MLP neurons of a small language model. Each row is named by its layer, matrix (down: output weights) and neuron, and shows model dimensions 197-292. Each number is 500 + 25 x the weight over its row's rms, rounded and kept within 0 to 999. Numbers have three digits each.
A block is one neuron, or neurons of one layer that tend to fire together. Before each block is what it responds to, as a language model described it from the Wikipedia text at the highest values.

Description: Multiword name endings
L2.down544:477489525530492503454503515474497449497545534522499494493520492517492541513512487517528473481556491482488532490437502476472454468508433515537481517508526560482506492492470475538499496471515544453516505498500503472519526477517493504539480502563508474550508522523498499515480515509488452494
L2.down641:524537539456522521512515565506524491515536485494464541523517496493526426513493482496477473506477487462460480486496503510450510502519497506426518494528524530495494472478527490479487462505522559505489481505515500545528476467508501501528509482515523453509512489488477501461546495461508516527
L2.down694:519497499466507484515454496506469534471482528536456522527486492497484478560494486543520490503536486480475483492497505529487506504498461526450476508480509486520511548487565473518463515507513462476530504530504530516520484536503515488503505518494484515508464474474503536476507497502482532496
L2.down816:460550483513482484482430504513488457501511493497505476484522455494506513518473528502453474457482472500471472519511514453480478519549515508494527520569502567448468504503498497522445523494526536502506500456475437467502509501523489483532513516543479467517468512459496479518522513491500467491
L2.down860:515512470489519487478520528513523471520537530450506479464504479492468511503524478457517540451507476449509507461481456515514497494496496525534517512556501520482533478534495509493461507534461486519484484493505513552504515537507509449496493484503511466467474510457508518504494492553448502487
L2.down1340:497521481487465465507522479548560493517481528492472509512502497499443552533490511493490507478509474464468483480493493500496471482491495523471511512515500501489513506525484493482496538513500521541487517498460515503505514512501498532510508499471506506500500509540543528474511505489511502492
L2.down1480:491475561503497502496473496512516502483534501464463487473493484479502490528502514530510509505515520508454510516499546492465488456447476549462530500478533514488500486477544496505474512468531554503493472484517499524476453505523510490499498518514456500502483510529480474497483521493471481482
L2.down1626:466423517507494473507485488485526505504489512497481499486554502518494503528463535479481500453501501516500500540469523493460508509489497526523513506494436463514519464488499444475504452502502511482505484489551516501464482512526495547494494486496482497541470527488492523467523509543536548508

Description: Paragraph-ending line breaks
L6.down1070:531517458488492485541488484500506490489521509462503488517513513459522485481546513475494472541452475482581475475507524481543502534505488546510483506501479498519510507474564467447517492478482514504470525491478472514523479511483526524556511494503536499493531476586504498491450490516471490540

Description: Paragraph break newline
L2.down189:489492512501531487492512501534471495508490497497502479508505481507475511459521514493511472466492474479476492528480451510484506508450456471533494496510475488473528542541519492494527506511521462503503454456514489494499446502507545486480502524510551495498496469538552544534508489504466504442
L2.down213:454471485473505465482515519561476516504490519432501511477544527500525497465509503506506533517507492489485463503463523509486510492536514497506499504509477479500511522532545462498522496478488494499505507497487521483545493464525502510506489499507521489518505475550524502436544472487472527522
L2.down284:495556532494541478459481478473498493520538519465520480522494512508499474468484495464496490510543505499495458524492475517536466515480519498521501512492506541475489469466514458465533494523526499524485510497480523516527508491503473514447466519517542496497471465495518453479531484491519481534
L2.down420:514491483495478513469480511506526505484478507524499506577497469508516524508453503484499500473494488486504512516490534458497473491514502521464510489505485507508482519468509444507484500559535525491486533489504473499534495479485512481482543470477516471468541481495515523539489534499444492490
L2.down422:508524481514508492505483489479499514468450518496477496539498483487478493513523506488469466501512556456506488464509499520493482476479494489542484512465514506519494513481514483431491508470497459500509488518514486491507494527532499508502476496482448504514503473477440527506473521474471485573
L2.down778:492474480521492514450487497498511456525484493523509516543497514496497478500480497510487529512499477475456496495462505498496475525519538498496501494526502493501522498485476479509458503466517472488510471542493484454531462506511524448489461508521521492499489481497544551515517548468518509497
L2.down1076:519546507511501527480492479515498498495453509500477509499525527490521445518519509505485524465511497514483525522446524459494463479506483504505501470497529507533471517478491476504503484515532466470442533489533471524508509503495513511570475494511514499503488461457509498521409474514493470514
L2.down1710:488521491494503522471505519510513484493489487489473485519489540518512522510481515497461492491484513479504454529483496478502506529503483556490494500497522504525472495460506501507470454536507490524498489493514498498507513485510514476484533515540561480500502500504548560507482537503512506452

Description: Name and word continuations
L6.down59:545496494473539507517517513509471537488478517528504508503488532520518470477505478497481443437482542468523485467559512496518513520508495497479463503489523534512529505507470479495485504468498527485511490479483466479504498468503504496523483477538474489460498515508521504473497500480532507451

Description: Inside multi-word proper names
L5.down189:527496484476563494507466541496451528539477480471503430505489471512522525526518488514538508480490502507524487523473502484490530526476506471526464493508480570531507525543516485514476500481489502533520524497509473504506523488491483513506473532456495467480485475500469504435536521480495520462
L5.down429:490495456457474503476490478504499516528519523467494475508440465508464457457493465489502446515501523518466499500508513515492460512500521507497542501463494505525514507484479519477525490508506527508546540504521470513518516479531549514481466497513530457492486480434481481470509494502502509503
L5.down563:548522486541447484496443504497510502529501502545467504507528430493496550492471495504532510522471494541461512471487505473466513581504501524444477484505489455504477513537474535474543537467480486508538477477486525478491525507516534527562507502512492496519481495480476481501501478529546467462
L5.down951:570504489478516510422486527490520535481488559487484437512472501472494515514482509535479509487506493436514548479514468486524479523541508513493496476503519511513487520494456522500504532509495490514552505487499488494526453528506507543527514478533526493503531485480510529489522499487507464470
L5.down1099:510517534495509504503553512478486459512495537511542501526489480489541436473461516488481491498489486511491514553511476486499493535506522517488525495464479506503538505509509474477501492493477513439439512531524465526456525520533502525514525461492463488531483485469498485473508458477545496558
L5.down1449:530505514490538510476534511522537484500540544494519478467497490503460493503512539487482514520499495527499509518484509489510488509504489503466537473478482520498490491472521516474478497459472482484485508472501531520476523493472515530462485545531514510501480483464484508501511499458450560477
L5.down1554:531524545466501463536454534505456515471531529491523525511511468504511536533476511528512473518514481509499466471471545512527528515516444485524500510566551466501495539533506499440476491494528518504510499515496529516479505488534515492544487500534488475514487506488481457466535508461444513510
L5.down1588:524448555477513480499460525539496553509494489501476502497496512493495513518491479489523513482489469507507521505489496523548498485523428461460462533496533496511503489493511505471510452510485538532535493473464501496507468489530512499509504458507449501487493539509505520459545514464512521486

Description: Paragraph-ending line breaks
L5.down205:517517502496492505489511490497526486495514511524485521469522532508501514485501546465457448503471472514494507470549471536499486514488507508519520501497496543496481521487530478492542528512474516496470489463456478503517461457549520474493544503493508482475513451484474465497490498488527487437
L5.down524:516477490512488486508491490521513484492511498494529549515503502504504484515526496499503470513516486538487504545534485568514477478441497489490493487492536488517454541486499472469512486542484514487517514559481514501534525512544523495557477501502488477478494501489480517443523482497508476513
L5.down588:520545507494462492484479494473480506459505489499490513506489512507516500486482485519463428543487500532487493489464493533494499479492469451479462492496510499500545486482497488499483515522490493489533510510463481513506472546481471488534514483505528529481457534493532496481515513475480526520
L5.down889:488530437531505477450530502488466470521469491477522471521447553453503486512517511487492474526480500500523493476477462493520478531496541477533495510484502500524478492492513494508532474508468486499481514499486524490484507486514520484483538529478518484497456471576489478514495492489487454523
L5.down1047:495511496457513493522561508538442459477500533476477515514527510450518493505522495516495541455456497480456465492500488500516497487481493478540526494504477509521504489448529510480502553519538512470514502530464509496488466510474526463463462483535532501490567491534515497506477499503532530488
L5.down1172:522482487544504492540478497518504472515488458462478525517482522423525553498505535494460461533504490527506493462522459484509514498494489501523505546527516508508491537484479460456542517464493483506508502459484516470474500516504519495496532464527519492496520527588494525509448475527497486513
L5.down1352:525479494482520529494484483486466514525509531483480457465484530485501531511495502539498499520499513496503513472532508488500496510493481487503501489489554563477501504524496497490524491501468501456506503516496481487495520507483530526510499483513514506513473547481456514523505470507501487519
L5.down1410:530529515472517495493488507474534551466481487501483526479516502464527510477493505525528482520451510511482518520506491484526498507542474512515523507507494498493448521490519470470519503452507490510540506509496530450488479451517477520487537472524487492513486495478517482496505511503526537484

Description: Second digit of years
L5.down337:474513480475542480457511456515521484509493488523478526502513508489491502454480479541511474512446489494550493507460516495486509517511466520499458551489510499483518462506517482510517503480506515517572521472446478489503492560490524454488516485468484478514512494464494462500504516499522505506
L5.down515:512547511494484475455477523501541468501468530504503507513453532507482473488493471490492474534518461486465518477486507500481489459535517539512530548460464495539522511511518534522512509516479483531530570493496517529470489447528522509529495478507492506515515459505491502505541500514457512499
L5.down701:515513475480474522465462485529513495541456447532507487494490518506495502516494515517476491490509514502445520450499485513465437506526529469497451507518519483499510533505505506539529502479525469542545507528524519506471521535478482519496503491498483537501507512522515474486489453521467460573
L5.down1230:495516504483509553472517495461472526513485491494519487474493498511505502493558484437509499472485497525470511509475506530477436507534517487545508474479496481510515510547557495513482522490455512516471508492526534534505496527541501538524498485519516527454491496538500476493487456488514509520
L5.down1518:518510501504522499516484518512541489511489474504504503518461527530496493492516492521514492506519504508495489563482521472478466502525504515475522517473493490492485497525455451523566492480454472526546534476510525527448506511556494463495524517501509512501476518499467496538515532560529513534
L5.down1523:482484493539468515478520476505461508496484481474486506480541501491516478460497475491513461489516515482489486485482516509470501521491514463450488461505501494471535557506487477530524484480435477504512505502524478524514470521526539504485491480490488474478539506458500474509488495508512537531
L5.down1594:515498467523489538511510486486506493519472475501510523465488491525446503472495469499516483476480457483523469468480520538441479506502497495506527480532504460464537547469497476517471484476488478517474490450478532499533491481473507516512485529470446534483508527501500498512449540515537472527
L5.down1700:519503543514511510525506459506538515516515468518503497513530510512512475510514443462474511465461512483430495539497499487512517530510548522496532515479495506482481532521527449522470494553468541527530518511522517512509538512505505501482495563488529488538510516459553488532501455501465520535

Description: Second digit of numbers
L6.down878:516528513481514529480492474499531500503468532498494456496524517524525487505516529528493519502555467501472514470493501503518450509556536503534501499483461506497503491497500487514544482544531547510510520531519519510513493533494471490498510496508496493528500540513521480520458452519481523543